Weights of a small transformer language model.
Architecture: RMSNorm before and after each block, rotary positions, no biases in attention or MLP, tied embeddings, capped logits.
Training: a variant of Muon for these matrices, 315M tokens, 4812 steps.
MLP neurons of a small language model. Each row is named by its layer, matrix (down: output weights) and neuron, and shows model dimensions 192-319. Each number is 128 + 24 x the weight over its row's rms, rounded and kept within 0 to 255. Numbers have three digits each. A neuron's up and down rows have the sign that makes its largest values positive.
A block is one neuron, or neurons of one layer that tend to fire together. After each block is what it responds to, as a language model described it from the Wikipedia text at the highest values.

L4.down171:115107153086117168166131126112088187131105131148138053132131138121114134170137141143108091115099136153106098113109125093152080138122162107134095150119123149126127110181123073127129125109123131115153117124145124154109111128100146129101122149132147136155143160151096108134108164131172131107156124163106080114154109123127134124154141121126117160159134142190116097122122112134130107109129
L4.down362:091113144107140111158121121137113164114073115096137104155130136139184119178140091103122131160132134147126089131133114162124188084139136118119136098119170141096120137133150084096125158138153140152113101103146131115122149122107168114147133083145129114166151096151111145121133094100118155146123131153142086139148164129097147133136066153150124079099112152135106226102164159136148154115132
L4.down377:123121097147140155141147177143165162123144113120137157081148182132110108143140109109108085141100113089143133136109132141129103139170150144143085188102108072127174100137176068143110114121134139130114153094154117104126125139181081156118183137139109151116157156118130118122129155134134154138165127151100150139146154149093143113098107115149141120158084139118175126113101166123145100109145
L4.down441:178112129130140130160089102135127170121121089107103133087085149120100116150140129120163101139112139156147116121131128144147086157165100144159133133149160156148150128117139093164164157116093152147103086089121143145122139116095119141095147097162162098099114155120157114145128111151087147160132148147102113137106111110123139139112093137116110101129124168177122149123146124150126148114133
L4.down532:117112125076161116129130168121103144118123105139138126128114125141159118138100140146120114118120097127131103123138146110154103150115133098112151130134147100110127102125185090167109166160124151147131116153133176135141137163145115168124127056097134121116113121088134168148106115111160124168087143132164135115103134100123048157097145142132078157148103123140136145121154154128110167090130
L4.down629:152110131143103130134111159156135129111119141151122095118094122129094105171157182134146108134138107134145160129141116136120130126141115106118162124094103098142135140159137148102143128121163132110113147115079118076136123125120171113115111124074173132163156129139160116103129100082083157131145124122158121094137129171146091108107120121141148083121160110127143125160110121149141157138138
L4.down702:111091112163089109145144189105159106168121080129106182118151182105124107138136102149135169137107161140120144101154131123139124106158124131173150093122144106158112093162131118155113105139134107136154161107103118125102132158166142108080099129093137114091151134116128127134110095218117146146125132158170106157123136114132142118175115176100135136156126094125169090088161098163138109080129
L4.down720:113060156125125123080131118127119108093125064109127080108123145171145160147150125083124097136082123133102126183085091119116124100120096092120117127165125121144142107093132122126122118130155100117115123112122117132133158099128103135128121111128154161098133135151150127164166116135150142084143091091172141077107083159092147130142101141154154135124182121126155153142137117129135129119154
Digits right after a decimal point in vote percentages and statistics (58.62%, 24.1), plus the comma after sentence-initial However and sentence-initial It.

L4.down27:097091124147141126106125117119128113125075128134098133162095103130169137119125138168132115125069112119106091129131077111138121139133128135150140134133142134129113135140124094104131092146127114144097133084156141167120139108087162127100106151134103124152105151120136136112117151136138120127137109132167134114094128148110159170131163120141148117128141144130135140140127174097152124130121
L4.down148:090106134130135090130134147161120126129145150124148172186155133122140129129101138154097103094087138129154133114119135109123185126147159089137107103178095150131114115170138117185083119107146104164116152162125088099097108074091171109130124162133138140129123113153122128135144154147127150144063097133121129155120120129166174145140096115099126129106104143157094160075147129099111141158100
L4.down240:144115115139142153137145133121148134183121142087124118159059138165145142127099126107140142091123131155122096109167102105122117124142129143110112159180096138119126109119119103130113132124093136135165100128154128144125097119106149094123064121062120109169140114141143146126118142164087115118102118091122114139080124142133128139089138149143124136125108104128130130128156137103103121110140
L4.down313:153118078117097113107147126142145154143120146105132142097127124114172127183106156138068119108154087125087130116134124139122131115121173124100134099143128131174126103115150143094124152098168147077114116156146101099153144156099111122130111119116141167134111132115108118117129095141120140109099062121163150148097161082122107102112109111137125143109124128111086114082174149122123158137120
L4.down438:108117100116102112126111087142083161127108135158144167104135142141126163125110176098144130106072110085113125147143174108172131136137149100091145071094148107122138131108138111136119124152141125142132103103170155167134110113177142131136101142108086140156134117127153115124118154120110161120150116170084163118145176132117112146127154103148186085107129098131148132119138100140118113140159
L4.down627:131169100151096097130097108131120150168136132171141162149136126141103133126110119095117117152114144130147154059095173135134147173159147111154154080126100148167107150161154147139132115133129131095122157135124115084133119126113122126114140128132150131136161137086087095135177110133129129146127133074165102115167119115136138161129112122161145152106120141114108155135178157160100141113168
L4.down724:093141139122183118124180134112113146152165115101108147130144124106117147098156175137098126123166117141062107107128141119106113172141129149155120147111125136109131163141110148132156095110156132128088149103106118141104109132103142090132119131140129103136072143108150111099149130138158114127135114136149165113131093133180133107143087164119085110080169131146142109110131122151128149134125
L4.down785:114160143105085148172105136104137092119140144121087147140112124061129106120112137129120154122117164110102104095083115137132152196147131112113149128079062111104106146123163139116169094162119110162136115091129111090115148116069093130114122128101148112140148150191153138168146132127153134124085128125122143121117128140156114150102129165125113150134118157140141164129100085099152140154124
Common male given names opening a full name, often in sports rosters and tables after a pipe or country code (Patrick Kluivert, Peter Winther); weaker on pipes and decimal points.

L7.down201:097074144112159131133131121123129119109104061138084123090136149135118193098135130119160175128113106120114151129136148112123176146152139152115124118138118117120117160098142129110125152138155081150114125115125121133122150120135127177142153130124105172110125135062140116108115135121099092142118112102113140167130176146164112146127134182120116130148134128164157107120151072123127106113156
L7.down234:155065115122089121094093150122124110141124142163136106103121148113132129129111111126161090088148123158116125128124145111096098138151158156059138124150162152117108165112109164129092078117101156131120148120114150099120141136094109110109093112129164083151131133152097114131072141119155121113139084096105151128146160073117091142212128120144154110085134155116098113128148107130098104102119
L7.down282:136146134165107138138136130149102102131117095124142127143133131123123145159168143107112166140129110122160130136117157135101135142154144106119123117097120097160092130164125138122119135126125117113104151089140140121158108137123135117122138109110152114085106175160136097114101138158107135188116152144136119135142152119118119183170129112110165153164151151159166099101114142078064119130157
L7.down362:121167160101137119094102129095154136154137082115141109128139113131131151166113103136104088071123159141158116115166113093139115154123131108110116145066132189119147168131140138137096176152157147174129122127211092116172106126141118125153110154110120128124122135134111087082154158098141144152133145109107128109112123129146179142103150156129112168146113135101113127148168122108083135149163
L7.down431:166148140112130082152144112129132136121113155134137159122161144132149123111135090139143157123096081181127096109139095109112164121147101128082098086069139139106103115132094116146115109127094153128129130111133121106095136090100117113126145094128092104121138115138161118118120121114118133147159139132108140112106117126127126108125075144074129088141125174153147078148171135125104119109140
L7.down443:086114159169096131157118112135136156097112091172106102103131160131132098150124099119143131094140121113173138140165104156152091119119120125118107155104139132150121136139123075156125118103119123096114142147168108133127122100122121170131124068153115164076095148161142131104138122148144131118108107130118151137189140153160104156111112151114086130110167147141124142156134114165088119134182
L7.down454:155092085163096138098124142124167133126138132102105179131067140175137158127186119158152137141148151116110122130149116109134138139092150090157133105131139136150092144093126074086134153105158148116117157103134116098059098162126125123151129069130121109080139128116138139155091131161140076144132104053140127102091150131144142127126122107134161124156110131082153153106100130105132088133179
L7.down488:161120133130172129138118163206118143085137131145116080104126173094101154202134129144130126132082109131163169136103113116188152132126112149094113122133177127160121104098153086111111143107125108112117184122104148106116121160163128116141139123122138120118120137120115165098152148141139139118140093111147094149110135118159120133113117123135098091143112139160124114131157130143137109156122
Fractional digits right after a decimal point in numbers, especially vote percentages in election tables (71.8, 98.68) and coordinates, measurements, stats.

L6.down361:119142154102136121110120107085110145116154118102163065114128075156163138120131119095126130115116085142136139130077124142145128095166112171122128125159180137199142134124111122115137140095149145129087147139135108086122173168099162138115148115148115109129167110154150159104129142131142126098127118118130106151118130094118148127125134087148153122119121152130114202112101126156134126133107
Digit groups inside tables and statistics, chiefly decimal digits after a point in vote percentages and times (32.33%, 47.33), plus table-cell numbers and dashes.

L7.down35:139154106148091139109134135133132108131117120116108196124129127117147135155105154131150120114137143168154122130085117111120114124115160115117117129166090149175100110141152099105112159164142120145125159111090178104116122119117206133136108135131123119127130141135141117080137166126145125135141131158134135112126127126101164104052129105073143127131119163111146147133135135120142149121098
L7.down49:108096114086108143101110125144118122164126130090141153122097112138109157080115157146124094152126141151132091076134132122136120146144136114108127138108126100162116131165163185123161114107107118146152126148112107158149143140133125155114145112116112125095061106103141167097140098111152145117119147089144141131151119091112108109143117101119140126112129151145144135130120087137123185131154
L7.down318:129125155136178124114138143144160163116094142112117078133124156131100128123153089158132140071126129128137146138107101173131185078160102137160120101114161101155131127148152057121165125107139105102109139141161127145116089100091127147166161142134161134146121104076077125109122113154152131134156109117111125118138098097136113133134112131124107138119103132153113142107160098137120125122109
L7.down440:096123107147099141110125113138130096124135122153088144102119109089132156105094132107129154184158127162164132120137148143151162130123082174124125131128161150149125116126125111109105093144098154150094134151113121090142117119151145109118131140123089106134151136126128128110158152108131173110117113076127132115102139167180206121096119116102118133111163161106116117101162117132128150132169
L7.down485:066104123139138124167111110157094134136143132120099147142163125109137119120163114122128121117136161105151064146130115087149131116117139138148131122137102115144156134119134123096145113139149168122119126059150129097131108114105137155111149136061125127124069137085136115128172096126161120096156123130125186098113113112180161100119153145107100092148139153136091128118141111160139122149099
L7.down631:126142117135138108129134112146121149105131151130100137077125091134146106129128200104100145111137103117127157163143157181129098093107156137121066127109114135105177159110120124137141089133102119120143141102103170160106150126161150157148138111129127116143124160167114113119109118157115134142145140136116122140087144104164142142125131101110116118111127146151105104142103141151164103133104
L7.down736:107077079134153136090156135129124160142130144105127151129114136085119131089159156132098140083141138138123071113131140099130125101127140100135129078167085141123129135145156122143140116137123152117088138124140121147073117134100123130128139097176114136157150151085138135129132174099110140114111171128164097088125115153140140147129137113111105119132158117111122145133135119174119145129123
L7.down792:087115133133108149127129113138154088118140132144096116132150130121086117094130148147142104107154119167124127143108174152133127099160126135145135118154144144150130105129090064141153165163119156147164121123079138113150135091130159111080134113158117089116141085139165127141125115157161109145135171069147119125115189132137138086128146127180135117156132136164137143099130165111132118153152
First names, or the last piece of a split first name or an initial's period, just before a surname, as in Robert Frank, Steve Simels, Marí-a, in tables, lists and prose.